Weights of a small GPT-style language model, trained from scratch on English Wikipedia.
Size: width 224, MLP 448 SwiGLU.
Training: a variant of Muon for these matrices, 488M tokens.
MLP neurons of a small language model. Each row is named by its layer, matrix (gate and up: input weights) and neuron, and shows model dimensions 0-223. Each number is 128 + 32 x the weight over its row's rms, rounded and kept within 0 to 255. Numbers have three digits each. A neuron's up and down rows have the sign that makes its largest values positive.
After each neuron's rows, "fires on" lists the tokens most often at its 100 highest values on Wikipedia text that the model never trained on. A number after a token or word is its count.

L4.gate60:105120063159122116148137131178125108183130077187130212159167158120129104125141169090098137182112147124170111093158143175105099154152164099180093072112103153098149169144170161101186149151038115151110139102127145090177086137151110116133152130131153160097113140087177106141180108105124121138113172066112131100114128171135133064160154113132144138158164116100131110099093146182143161140131140094103123106135135098250181113106067092160191131145112138148135143101133121115137159116139150119124134112158174156123179111099172147163110119103120096091165121156157165083154202153092058105159087085162179138114170150092202146108147156135109108106089155145089175121155148101061170117148
L4.up60:133100083131134144075137146123118160165149111124133125075076084090098151116139146127184154116107140153133112150115201146097084080158069141136117097126108149113022134112141143128073122163094146105083093167169138147134079127139141112116101095141107092109158151107109171176142117105093101138088090137105152113149125075106112179133120052102125134114120138074133094152138085060148134140141128074150157124093144115147140154097131147118151172140148207139135124117087189075135159153108087127117124131112112169120135093186103159100000154073136172121080036147156098072109096153120105137128087109110189093117179138183127123088128166103151111127102117130164126152200088085106138069151
fires on: "ul" 13, "ur" 11, "ter" 9, " a" 8, "'s" 7, " al" 6

L4.gate15:171148168122150103095177150106170123090117084170080132161134103100141142120132125168137105174181145107108113145118181124161091164114159152158145187154147125120171100106128184072168092116203123106110062125143152042148110141129149181161211181157147151123109094157105144141147183130166139093150176144144058159063123187128130140131170089123133132145172111106102127106106171089103112109163129123137057105145098142165117125140118187143118148116136110170149165106110119142123119094153207082115093087198130120147149086086119153083133082114153121075147142078103084109147132171138148109151138153079109164092123096201154186115132153159131087151154103041095097155123128125110171159164
L4.up15:127130165186116116101125162082117101093091057170121079153084098078109163113134093156165131146159131099057137125141114253167112104120122118131145182131099107072155124119125173148131073167125163102111176089161146084174159186087158155122166124150126119087102143141112110089079138212185101109116159157085076146114111172115163148156143125143096125121111108153149117188163120104161159085143197142151123181152094116151166055133102098155141107088145093125135132097149093163133101139150103094098082168194131143126154158129107107175112114128120130096169096141109119105081189116113083085144106111164127111093141158151131153132099081123160088078116153127150162089155096061142179098080
fires on: " rec" 16, "c" 12, "-p" 9, "-c" 8, "p" 7, "ation" 7

L2.gate276:188177108103053190155104122142109097087149118154161144073134122084164106094094158084122150125107133087152172094148077153054075144128059145109130116147087095144109041138129165117119095129097111159148108109062150113125064136204154114146109085088147141122115104081101167123117150145134200145122127172160134151163104182153119135108102125148170097094126180131165161116079102074104150124130129105086106138091149124123145148112056110073164075150166129160087134185163092130068106122180113131145079113146128148192122091109137084089155179123108118105067118145153099123107157133150091116127168164179176138101134103140109086187158176114156158105122099092173173131170130132136172126109
L2.up276:156180121077138160121117109198097109103133063163137125082110113129124181145097161102103137080077123115160111170086133183099105156074121128104133126130158068128113137163103161071082158069111141121073109126122144153126133119117124091185168088098156164124139123153127116172155105057146178173145133147169125102107134046070149141130145137133171134154181143103151101139155118062110137128135093064114078110077093104076138150050146101094087152127168175137109148097181105172066128096134176139147095108122122121115160197140073125183177134132130142091128125121109112161111137147047138122100158125177135159113155084162145098137094087143161106072121109089169082114135117111050129178154
fires on: " con" 14, " rel" 13, " compet" 12, " ident" 9, " signed" 8

L3.gate202:110058169157151161137197119173149079092128129185130169125087160133146125141121102057131105142089081160101091107151134076142126159176109147102102086155162107110127169179146118135138201143134129120099143091165196064193113120125105113121084125137167096158079138090089193107199104105149134120082177073165107110161103150187124148180098154173160142094083193098105111129098103063129140152098132177157158090151092164142107089164111065172109107193132138144123135146101170097154131122160149106129095151109135127132058144126153185168051137132131124127108133084147092113136141106177139079120106164151146187058129116107089132173151102157079139113157139128095115112127135087139131135124
L3.up202:135140124088135155163145124140151127155200213163092131132079130135125107170179112068135136085066168102131073108120093124155132155163090164088119118124148106197112107120167101153158171144110110117129195102184096125219084145179057072076174129103121113117116132120101153103170199127171081158144134122127157092104097110138122154076144159171162153146113123167146088117105126050126108157095111107079194101164136116109141108117129103134105121197121178121177113172108144081147136114167168117175154164076129117131103088151189166121154102136110157140102162063158145083167113115154142167145097193132146142129082165103107085102103094115141147086123125111122117075116093085115099108092
fires on: ")\n" 47, "-" 18, "\n\n" 10, ")\n\n" 9, ";\n\n" 4, " |\n" 4

L4.gate6:149138137154107132129101120087154132138127079131125172174164134155148149203132077133146114162117110112118102181149097096122113084127113143154109084088119083146095173107143167065142123169120172155094129127053130078128090154097063115171110128160148140165056136090111118172134117168136126079125101098142077108104075112076088097095140109102198128017098116152134143127132153164147134103142121141125121120178093162112106166114169190157152164134122093137153149161169088081036052100070102090072128114114136072092064092146130128142108152114158135096114165143118071089115145132119141143107185129154058147125106178129138079165164128171158076156147113136151174171106114148092130132127
L4.up6:095107098154100113139103134113163137105139067119097141171111088101156100211150099162119139121152137077127155149086101121158174099081145110162137077117152080141098130069098095104173155166127166153100098121090103084109112103177091111127130100150129097124121100150130076178171076169131196136135083110116133064118140154138092164151104201111147117135101153116137147174075115129120193141154110115125159113090054153118164118173114141103075139123115168080102134150086121113060115124050119077083176094099144149135142034150093128127101132104153153073134095156132104099100138102087094140081141120156182160122121065149147142152115170147183135120068111152200119124091050131116113087159
fires on: " that" 27, " which" 17, " cons" 10, " inc" 8

L3.gate234:165157119126112123115140055075096176143119182096090154118173056179135099091135169126118114110162077146169110098159184181135057183136110084099151084123125122157107155106169147095137159137127103059111106087074127148123146141144124122170106187100137134131119128104195128104183180102145154140099082137159135158085072139153119115114166201159136131091118121097145187125083102121078127086119086112157140104125100131112137132143118129121146117197109128161160175142121126126088127133135177074157142120194123120123107161124095151082111126143128089099187159129082145118067179103096060136095187140115078157193200094149125161095169154119140121085163137160090109108047128099138147100109
L3.up234:161189165092103144114120133172124116217107114042139120131132118104116115106122201131141142154119153137129133106168113113119182124155179148199119122132155179159117113148058125145098106124086165179155158157094173123087111140132185194147154153157169140086136099105114168089137163149074145134076138098100110101140133178118147102136123208155124128168118148127124121207145080176060134099190126100127131075190150080109068135122128136105050100120132059143134134121143080097180148138136124115090129141171133071169180129101164142107089141092148086107164121075115107175173132097121085143131094180176130110130155095116144151065080102127075114145127134142085134142157083153123132126093
fires on: " g" 76, " he" 4

L4.gate256:153158181099089143114158211105121125101155132175156127180112129138131109129093136161103138104103113065147129122156141093190101130168178131192177155111163135147159074125083213091109082145168133082103118136113096102137135178067168142140179155093124124182130153098154112116145138223125177104102132184071127071086130093174098120154101153123140166103134136122136101135125139121083149165162097178133174076119167148160180126117125092193085195085126123168100154150114096126113118078172180126107169146093152112118132182175089170101178114106105153094132112146107094098089172108142142147074131072118114152079118139113120160126140111190101158147144107108052130149104159107085124141149
L4.up256:108132182151173107069222142042143151097128117153175108151100177091126152118077071099115118135104105081120162100143160165141133102132118154100118153149126137151146137070117171174115124137152088127104119122111167117133164106172149067092083185166091137118126100143123107151087136103132092112161079070148155170133107168175116137088087111086130120165118105184122123162119143102102118154149184166161125120076132105192148098125163133138128160165197141133108068091147097069064104115122202059129083113117115101143094149153112130099145140114114168141141122117174139129078122117082105156154119099152170145150108084162121176119141104097202064178146170050118101189120114152151124155180
fires on: " w" 72, " acc" 10, " rec" 8

L5.gate324:179117146062111095144178091145131182165126097138129119116099122096153132105098113076116157152125159142143135085147187085147103128111192113116089093133106122090152149121053126123143117118113135172160145135103134117091132149121130104217193194093100121089161148098137152197101169079168106116155129097099064148151090106133117213102190137092100209130129102128129106099114125139106123100151108166163077142064142122153040105091126097156134101124171092158105126149139167159102175161159141099114142141054103094152035139113077138142142081165138113142079150148133150133152126122125153170117136097133147128172093109079056128120082126114134117163187140133139149171132153150187137177178
L5.up324:137117143095187181098113161146096096136114173078141130118128107072165175131098093200120105118128120119124198107077155130095140110053136119113129142178154134113109136128106030075118135085172164067102115117102135146111179145082095143125184097191131122087193161156128095162153140107175117111145119121131147182138123119189170136158139185156130132132169113103090124152048097176168150158119123080127112131101085071130130117097119156112124083101105125106185124135096113101128174107074100097095122156112095083163125103178151120082149152176163097147109103161169164076144162167145120136141193179081184153101116106143136094105090111101157176106100123119096099078115089085176162148148
fires on: "a" 19, " medal" 13, " or" 6, "le" 6, "l" 6

L3.gate388:133155128094135208217110143149132140124157088138165113124078088126087090133079127131142143130067084146098140104117127126125116135119114126138144107071079133160150132103139144067079121139131148127161133128093064152108188138094160124159065138169116026138085186138107080096116114122148090101231140084136093188064141153125122100126100192161140135122124093157154101161091108156082162107105118106098131102144076125134139103124162140131139122108086192157169084180096113118131131163121145107188099124124125125109078145183156179130105174120129161087129168152180085154163164104185133123103112242076142151159146096141126120145147121097131146130126150137095080104164136118163161093158
L3.up388:127103166128157122093126075176142101126119105184158119185137122133144102136174145151125131117186063106139073158122110142147090127223129145133147161046093141175138108108102156186127088120140128103128132151197168164186161153137122182133147100139127103081125180118107157088191116112090078100154175118134141152177181147156104123168111113113147104154158127125160157164146134139176136147063116169118180149100097095150124063126103132102124111058151177088151129129153136102097165194084095110125146184159069113113103184132116101180115136138166145117114167135106095132161087178131138122100073148149104166110070113099149157148134077153126179125079186211090138119177111176131136095108
fires on: "e" 23, " Ne" 13, "a" 7, "ed" 7, "ena" 5

L3.gate133:172142087135099139097140101061050187104140142156166111157179173171120121070149126175060127063070102167124099098112115098120175130076099166114124086127175150137091103114111095085158128130125144118147167140120149116032195077116111134122062172103174055152195140104078157104117123140096115137106061124139181113077082154093152155214129158077102119072163114101165111123087066136099096114121090123140146109167081188126150098125177131092143111130100113136113173128119119096121122123109125074127114076157157118113087158127145117105143135135142141167113097142142094104129151164077155115124121119160103148137173116106184165116131098167143149146094072130126137164137166180125087123101
L3.up133:130090150139123142162119110167090143138130131106140135172124097159113102108118130137036118131120182122161120120066126064131093167081186095092139118103193132163174155090159111123125207099145057096102166136100109123153136172098088117062120042136125163162167051176124123095087098091090163168150080126177142151141149127148106095092132131133096129145157087145126173110131073141131146199146099131109122149157092149124152147146122069091137169137135171095181145133167109084089171110117115082078145084180095138076156160126106108181104114162171144077132143128108111169124127128139137142204128134137190138126133177124174102107189171092105063117120122129089087150102084165114165147123
fires on: " (" 42, "ain" 6, "a" 6, "ight" 4, "ar" 4

L3.gate259:097148182161109145189123083100105118172115152089111152152122115158171148133143153097153138176083127081115137127058169101111136139118187118174146110108123084175064137091174099150100124141107115135135134102115110106162087174165108125115101145108095066181148170146100120142082159120051123092117180168085120142130101133145107149066122183150174162156034182089117163087097090102198108209090133154155186163102123136110129133127137160143174118149135131078161145107169164118135151115113160151160140126065130167082102107154140160143118073064093058140052147122122138112094133149129104125121133103145146150093181150138108127108087108120115179151200147104094092150156098170100162092139
L3.up259:104129175159125109114118158102078131101202104120126136128123168150195103131110146143144131162093160107083106142112097139132124161183116133194140132141041159135091167185139171131132138126146091103146108125144099091123074124154135093089126081075172097118112070098145120151124116104135177147159090177119142132123128117187110143150104067214123153136147111095099114098084152114119067087117114134126193196139111117141145118121115147176157069108111163173107145097080077146099130140231109116185151157129129195083079071130084136149144192104116152157098120149158131098182145098139139105131083087121109097122049150131136115077168093131137058115102110117150169108125128139107164175189
fires on: "h" 35, " sub" 13, "f" 6, " Elevation" 4

L5.gate161:119121075100136136134133118159089127149094118144121086097102076157138137138111160096059132106128089111142124163160094183132142179147165161161124139081146164153111104080105111132163118106161135154096096180151127192114116145148203160124161184130115061093133188147100121128159142148138126134131114107101176123117112112096087069083127149140156182119158126171177073165143137079094152164051127235160154135076145134133101072111104148182100142075156103103121159171122140113120115100082151131129067090159153154186154188112137130149132158125137089118169144126131108148109149207100117164128150131061073148122111161055123144167120117148122171125190131133204105078084085102147099169140
L5.up161:133071104103119108169091113087132169115099100165142114130145075174106133030112083124180112113132146142089155171072132222124150124063135156161091084080112145106139116095120098161150170164143121150100117119188067195140146109169075206153119114114127128154141141112123098115146135165122149163157130078138161140137104156129162180085111106148144218126143169175034116151135146132123137127193148168121136134138170094109094162157068194105106140099141099129130116103089088199100092116106179146136128156138163136132128166098106088127114137093156118129123069164124148148115080167105120069116145131122052152200148122176121136169148117170146120106132151087157130104171170132100144119131
fires on: "ai" 33, "ia" 17, "ra" 9, "ador" 5, " gu" 4, " Tro" 4

L3.gate179:141100088109176122114080144116090088164126182133069079173123083108155091130061144200096091154126136085155158079163122132151057118143121196165125137147119156187154076066167069124080113130141127162080171091161092097114114160119197151116088170090069111164132111180133118153102086140081165086111132144157090128123058115112120162048098090110132142096124169134185112175104170138113079158107157127151089125142180101157138177129118156117115139120073182193071121083168119139147128135153121117100146129128148120105085120106145155112095154138116127126144087086121106106122062180168083117151133105153138074167186106122063131128132142131108118129122134099137103132141097153192172118115
L3.up179:128128163133147161047107123176133122128130131133169185118113133080174211129113130085154141161155140093109130098150126156165128108098086136141091169136131157044081126172157064103028145147140155065165123152116154107156099189173164089132170138085156119136101126181107080140132118076140130137118153079111143124102146124148083121109157098076109117175107150147154127080084141075097158112109126160161122184105149134151173106149155150163117148107186170061107135125171141107111140125107146169159130159115133144139174142181114119155113138087121154089130173121151119084176160148166141111122172193169094152137159096125199110173161092180087184113156164141157122144132211166134090182113
fires on: " con" 43, "b" 9, " rel" 9, "t" 7, "ub" 4, "ign" 4

L4.gate137:109128136103118201126153114093180126083122139138103147128125176107146083137150112126114176106182128095148172126083106118125121139118125089115081109143082171081097044131137136106061096106120165127158161165126127083098132115200118068152119107108048119102070134170126188124132097164104128111143193136123101093147092105144138153088167114127158092117132156194112130159106195164121084168145128127122107154131115178097172150183182143172092238171110138108102130115143143096093129181053140113109142089067151103129139135114131147112136092114090135095163134103144070116152120165188151125164153109139066125094145116105101154137159205106134127186147137105123116040172114101101121151103
L4.up137:121150109131075115093087119133151133068139042098118061142104101193169169147081079121169143115125171112146141112173094131173169180110170164102139114099136108119133172157117105103118137136158215106050067124144098106129085124125095087098174152198096145128122082157138134128064103196065140114081151200167095147113072125170119128155128106106147099098110133114161137159108022135129132102085128154128197101129106140070128127156160096148081089135106051139128152107113101086108096123077150102156102116091131086135135090061130166111130112158089135107123128114150145151147118096134182172129132156127152160132122128094109133112113111174100101145106188116122088107114166159111184109106
fires on: "ew" 19, " there" 11, "w" 9, " Me" 9, " of" 8, "-P" 6

L4.gate239:112100126159086139111118118079175119121122104120136063102150158200072097094152121106138106146143150119081142172143109103118175139104127186128136172105145173120109166120167143107094128110153133104130141132108147157186154103194140074112093154184138149070137183065101153121091152216080083125116143131050140061137160151143140050075119134170088173065156156144149157153104146072146131096110199142138107071185137123184139126130108141102125118142144064121148186088144120159076170176118129128174088087126137120145170138109137058169145136106097123138073168126145094177145171061122107133139162150117106066122139155110163104148156145148118115153111184093139111124130148162130155162175
L4.up239:162112083139086128128131148028133114164181133122146064136165080153168162100136091140095144135040098101125076179076128178096167159156130176145080096152126171133130136138122136156078082230158117124085136127065154160099149103178145139170131054171183153129149111091134153141137152084153131125089139104114155109142134179098178144131151122137121130168094072178137125171098163068151110167101112124108138096121179144141099138118132174148027153121135099136134121117128155082141156144134144129114141129163095126120108123172132158122108129122159107142091162078144138108137018123133135170160132129110106099147057066145154174165123165160125124157076107182094143127155093162126118144136
fires on: "0" 14, "ra" 11, "ia" 7, " bro" 7, " ro" 7, "ee" 6

L4.gate397:117113089154187129142147137122119099072123092144111153128094085127107133107177093116075111128160155137181092122166169126113109042098131124139143122100124177197140092140094097181088149117177141141160164093141136149055199163117085104119127124148131110108173127105072102104100098108144136109077148150136074148107129140075165038151155187064115125154083128102083081110110064087125081187086097105140105078119064179103131116159136144090114104120102139119139125128168179108095107181138148160150140153116097144146169156116144094098149157099084151102102156093121156129066077101085154088070098125122172169165141108155151109070168093120109119146138109057172140148086163080140112152143
L4.up397:135120142097134098195110095143163136092140156124132118137132085087211057075106129121122186124121155142099140114095135124108139145180159107187120095124134104149104076144139096142153162055100150096102156153076073151086156127109092149170118054138121114101089104110120098084147138087101114121163137150115095158075155110153097168190182124134131145107117140169146153126180117095054180159120128105097091091173128126124124128108150130148082101119105171080203143124142121106112165189133121101127124163167067209148187137130139112126146120092111145152169162155132133155090060134110092141133121051113121196144089113140146104149158092137100114133132118129116105071073190107051081185089
fires on: "-" 47, "ag" 11, "—" 7, " -" 7, " –" 7, "|" 6

L4.gate247:190147156131107144141136154116168131076141139151198180088121129168167082101102157126113132145109131152053089127119156115121161110148127127184128128173161125093179142139150131130183167181135149134169155122145078125122140171143063140147099108138154155117147110140146120160101114149123103184093118200161175161120030044146099121116200134120088143156173051132110101114163131064150125120124133157129113099125171109142136194103165153124130099094149142125147125146168156129098125112089116140191137110122101172057165162186120172115075117162140167141107137113175106121090131143066155134138161201048139176102110086137085157160156136147106089130142099037099085144134124126085101142124
L4.up247:133097149159139125123138147140047215153081081117128109107095158190146181107084075097126107166173140143128144112178113123173152111113140075132125148101105107100097217136121116099203087176128121195112174152113120103126148187167124120144112142091147129082160132148174140154073162153073158162132125125073116149086073128108087191122086155164114089118114087132122099097121127127131083141136165121130088093112135089143074150159134103156129089165135149132178138081144166100143118069113118090082201113134137161135134147101152124127060111116083135119093135173121098135101135093175167091107128145220070166073133135152124138139129116093166134089188112110091208154113126074138119115147
fires on: "s" 50, "c" 10, "ce" 6, "ales" 5, "ulation" 4

L3.gate65:167118147122116093138142126145158144147099078107193124143128160202140173101118128159129095073176136112141159122147138187130128166163126118116148068105126159102137121096085106106145089128117133142146102106149162089128082132149151094110129141156185146105133156137138083115104185158192100146103135185134110094137144107103136153158091132145124165154134130132065148096186213183104151136194069144127124128144104121141155116068074113124111049100176119129169143096072073082218124115079105138057131106180117162141148099131064137099097153102167175089078091129124170109104135154118146113130135114082069156062152123176141142129149119173115140101145087168056187148126127093073090098161
L3.up65:087119159106142120131135126132105150145121117178161140120098170110157123072150141171040202122145093120134176125145163173143144170205100133126148142157141165127111155156098127115135153159060123115124130086209153137103060116104147088175150067142160135163051119135093111153152224157197131135117139173128102097094126163207134175155128149145078142172110083085149051110164116180121095139134152142107137142173121127122093179076097114099157104128105131122096119112090163102158143187116140128046133122154135132175125101099088140138113162098177151112193098140136191088136156079093067151137109128094111131117099121092091137145119104089183113112153165145118099129136137105122080171151
fires on: "'" 44, "c" 23, " Mac" 8, " Mc" 7, " McC" 7, "’" 6

L4.gate401:142135074140143145137152134141109184071142094112107139154053151169083100104166070224105145157102131149122142107119139116136135170084096110154159111167174153113142124145105077176091128118120092109181150144179158190115191136112121091125103163158125158158110122128111107169110159154161203149113182118138115129143151159105112117089088174133144155205120082122121109087106094075119055143038135125117118067207089077164060144163090143129110078101156089157137101080099128117154165136098133133177170075142157174113103078180131174171111102128132096133134090075128112129152106155120168112144147138134101157113128086136110114164185138119085138162093145138140125124133144132135038154123
L4.up401:131120177119096092068150075196117169101068134172148127198112192106143102118117129159111145129143131154120190099156151152189149136166164118166160162119077163051114121168106095112104118153111103090118136115106174111110182119128099158168113146106089079196108183124116194086099161096126098169153087170193101115103113119140111119129161147145140164062119101134138070115173139118128153151115118156175057084185141116158131206132117102151077150105192137095124168077094113048072147115140143137110135147101134149145115122124148150139129206133158103126152107113144076118118158136152135108079112125136092169104172063124144179150115170137120070157143146077140141126162085087143131144151
fires on: "-" 70, "–" 18, "c" 5

L2.gate20:142134140136155113075137134148116119155114105125142147159124142078114108148162090089157103119071100123114145138139115118093083186213116099151091135091106142126181143163114145138152119192078184048095173119132159096149155137129113099102088103130059080132104153118120084178190088122190129166150191178109121137148120160102158135155136161136138109125102139161092098138142123160132120113166128126032115135060134177133156169082142123164096115091153120107080094103151106151102137107161113172114146129133159117116085163164104156088160085125122201102105118145113193107070138174111116112082145093111139127120128137120086121110150202136183105155143180092117093006158071080086157124133
L2.up20:151133144180113114135132147131077135112166149140143126124180169084138151128164064157124083174158144163093141111119114134187090128095161113138169130111179135108094140111138142149111170123103193081121059158090138050161122141150135098042163126154137200072109131046129095172128075138107165117089202126083139148169122115164150111129137166161156139155115106162143113146163158125151151142196174081127112188149105159126112130137111102120149140121137150164122136097176140110121139131137141103106133060049113165133136156171149103135172122084107138125092163137130154135060166161098117199110123113153091142108127102147136082075147098105151097168127201185108078172147166111067126210153
fires on: " |" 19, " rec" 18, " Rec" 12, " Games" 9, " inc" 8, "res" 4

L2.gate337:135124122109173129165091062143108145115089075117089079124094073124125177116126145084128122158117140152096066163068115125086144106089167137147126117130138093187146187118096196148137168167078071192116120134124118109164127135194117144122105126170088141134070168081102101118099115199113103045086101130169110155117165132107091155169163114200173147104133108165142158095085160174176134148123155136194130125106032164119099133157125177159115180147130147123160055146107148152186138112124119150112186087131142125197107098161186130108140128117101084102127134148123164157178110161158107145174115093153115079132138104115107109082129088144122194090158160124132122130178136113097126149129
L2.up337:140123121141106120113059109128094180149139167135113118144091092078173169157093089119096142080141141252135164126089165143134084154125098140168103155072131165141121141150140116116174089121157131067097163166187137152103103117130152176102190141045129141157160165095130147127173132084139143165103111146091155150142168115122150114109172097121122152197138140140083189147131138058115165131168104151092130171105108081114146158113092052137142145073145097115197142114159111103131090135127105150085071120129143117164142132183140153090089144123180142133137094198167113084111088136081110146130089148104152206119149140083142164155110099169127081111065101171177151160116150156141096109149
fires on: " comp" 24, "uc" 17, " ext" 15, " order" 14, " purp" 7, "emb" 7

L2.gate420:107167133158102180123136079104103121178123066154126161156109136110089138137088106152108062128139066098090153049101163105142192192137150143168150059134118147151168157139153092099108154059141160128161130131085147160127137098093111076126111135139145120159136153176097146113128124144137208159132094137143120108146117085119099079169159123136177191109167134133093137135074113109129128082123135101101103042104108182179069175154098109109173071096146111169146151163144125083109113188112170208132069116103139104086119122139131163083141120143111135123152149099145106117090164060117169114121121103097147128103148094142113193115114087163091104083097134144179183144120095176109211133138
L2.up420:106159140050116126128193148114126113083097105119139083117154203182120157101119197146124146159154137033128107066115158111157077120171085074153146066111123100097190088100176088142138109157123121142151131092125153195110131139085114144126171135149166129086092062137095111119113097134169169134202147134151105134091117108077112069167106143123090148104147137065093110146104133178142144140139121105186101096080067101104131125129112127164078122105122117103120182079149113149080110112134155081116090095108177075058102149089141110127134160149171151125123065137172088128121166131088159098054155102083138167148140127155138151076133161162141100170126098127115099169088157136137117133169
fires on: " '" 19, "-" 17, " video" 11, "-up" 8, "edy" 5

L4.gate103:136173133135171137114151116078120045143131148124082099125113125105147164146155139081170064137059118171097140152121163088062144119110155111085118076113159144107136165175161132147141174095066046110126138157130129079152094123108039168102058152162121045205163178084133133096113163173072103098109172079151130109131147115102144109125076163104135144118132161113060083168136140137147138110151154154151141137134081143147122089119163131126089122155161106124129071082152146071157160106131142075141169161128118169103091085123159138124194189131073129148170133088108151170085138122184153131133150175135186137141111149156158104082082133144114157145148120100147114117132142145167089169158
L4.up103:117131090114142084107087070124100055076117122145182141104123090091099181176092107171121060109054079133142182115102125121097151099089089142108107101090158195093097115098071116100127105112132148115125142136150113159115097112089166109099103143136101130146136138136149145165149200120127159095080123087136121139115047132056091071134154152080082121099134155163149162118143077156135152092122140119102156112104142158150076168146124115106133122143146085142175154137106141119112136138108104131108182193094202118133119100051165149146150128189139202114157161088157131127096170190101094173092137164139062157135145183077136134145105157096175080166064103076097105122134147157109145128128
fires on: ":" 36, "=" 24, " |" 11, "-" 8, " for" 7, ");" 4

L2.gate245:129094080113083135117068184121162198116133161151175111114117181136133069119129139056122125128095092156149091115068143096125142114118138113100120108134147123082196104154141114142165146149167140153144161164126124079171178033095092179148121179104141177126071118178144162129167106113137156168122157130155153124091087155169092088105120071142111124131086158043138098144070139147068121129162091118111125128138103078139118146197145169116100176139141110106084172175152129094174137129161106077065137100127180146108117205143154127136100126118148126131175138174180144153120157171109137139144129120155194127125090154119079160120187146128166202114079102119184131125115108099125153183111
L2.up245:187154099108095078134114150093194191144151182130046124101137140144141160164176121125166152082127151080122066125148112174105155157091110141112129106098159096097135159153162141162182104168123095106110156165120157106120129130142148123177132147081066186136119102082099120149059101133122130089114115130164091143170132154145154148112137089146118167106074105114119109149069189090093170095066202072114131114173095145165126109126127101098108167103173072175083132127129157095143185132105153106116125131105077092105137181065155137166144139160144116080117161159116155108184173155088126192093155157158129146112088118126116158147128083132160128174110067118147181065147085118141128135051
fires on: "\n" 93, ")\n" 5

L4.gate77:099142075116062137089136132141142160107154082143139143125134149152108087164121061133075146147136115149113136167109162101148109109148117182118193168097100117129149126138084145135083088125170092164140164117191211169204133116116102134080111138121119128103170120159128128155088127134110100074069086109118070081164113108153035122157143081177085140147053131082110082103070129046113166151110135083104159163137084165146116100147166123106221117152141160138102153088136139096083135045123135083146096121101103172150140143129112133139085125100173121169133144127191105144139098185154097154064101126144177148071115133092138125155152085139100162120114151156106105092134120105164112126106
L4.up77:186116076101144082108116139120139148127120143116139135170104073112096128108133102129151109093121066059090081109123113147084189143115124195143062156175173135153171100127155101104096090131087102153107042178120105145114161097158075121122107142092137159167101159048101146121121149100072165085146173168102140123059117114149095133126103173165111143071115161131109125169111172152102091088092188118152113123206138150168170129067114142088148181109059212085104170140165187143142082110085118113139188140122101105114126090122069104103112103134138104084112109120123130147114148097130125103177124073139119172110166091144079110127160149103142142095145108086108117101127119136053149139127
fires on: "\n" 82, ")\n" 14

L4.gate343:110130084135170097086107135167119130078091041083148114150123077077149189163127128109116186144135146158149096098107111095109141082156110106077145149152147157104143123158117166079159168126138099212112145093188090171106120131067124159096078126066076098117164224091121132152130154162092111157107107110134106152157120154136113110162136106203149129105096092127109115120099097140155141064126111116107155189142090109173104121146086092084148171142165126147086136139118165104081184150158073077123091152148150122174086121173091077141144162128147137101126117149110082156068132150099131120173223159118134175129161089097206135147100110146156135112147134082158159132103152103137171132151
L4.up343:138056131156149137144126133118149197089069122061080113145100151083141125142090135109104118178140144151108060111134217122123147095128118118139104126083133153161095126095117124129157069105116093101176134181137174140112150179057139106149096027155092184118159128155128069095149178107155083142179091154118089149129136122163172186108134148175073122081100133119083161112093103141157122109097152075118050138166100103149153178069170175062196124147114111098167143148138156117133125130170098158130123107107136142100032128157135054097161096163149134129129130141100102129116068134154175107130158111112162114107147151137150125153117156109121116195141113101090156158128134099136160147116
fires on: ":" 47, "a" 19, "le" 5, " elev" 4

L3.gate287:108138151127099154111089173107211165138128144089129083150093126113183053151119126083161151094064085104103148126128102070091097165115095179121110099135088147145150110131135171230161140126199145105134069149120082092106110132093128133125040108183167138163101128126154161163141152099144127097132178082133101078086100116119141168156126091117106145046152154145169103122114140163119138103115186078145099100123146122144113176143101182123136186143168114126199094168178141104123150157116082111118107133080175147164114115093133144157138118096113168124093145116153128116076104165094133147100097109157136103086183157127153127133154119167113178098052134065062097142132158144114149173092
L3.up287:082138140051104076182093162083113120136089136142140122141128107072187146167115086067122084150120104128139114115156138142113144115147123213149162137046105161111099107166147162148174092140137142157159103167069152090032130116059132119072056084189138166083110115191169189157129139124162156133104154136095140139126113142096133122188122096123125096118175120085179111200117179124081139112154138072156107140148127161131070180120175094128133147162076102124156129146136131154153156146147082135123127103134200158095109102112129129124112110103097160153126109142148146108086136103095070189122149143099162110153193120157114086122150127103103123125037111120118117132125163182151154122150
fires on: "=" 44, " or" 8, " |" 7, "im" 7

L3.gate399:136095119089127164153075113199131126115141084147148087167129117118094131119140161163166084087091092107128103132106159144105132117140122159145141151181109153159106105162134142099161114147129196099092199060126168105153135141141127075134107173172161122110062115085116203160124078097135070160094116122161140151157094160097128114155152110105081099092137146139132111074143111093142127090140195153110103141088184160099172081149117140150128132070092138120044098165110115122168112136167124146128171148152021054123135127094152172149081131077080150160140128110087155133113128114126160147174092130093150113153153133157092148170157047200150145106130180171157090136159071153133101142172
L3.up399:136119163121100148154125100107139118100113217105161136134162151137079119098107139148109120147108081150175128152071148146084077118116136118107105107147142124188155082102124105095118180136156105123095179090170136145163105144156209153064119109154095192128101199063127122148122122093121176112175139114163075095132138119133145066032128132141088114107114108113069106081099186130148137117159142149164100209067157141137111101113094188095124137072153149148139112137152151136200159117155133024117128147193106104096098125128135163084140147119147124136172154146115128119169155120150132135121178153183105146178101103164193142097129088159117168111075122084139114144065172112144113149158
fires on: "and" 17, "un" 12, "re" 11, " trans" 10, "is" 9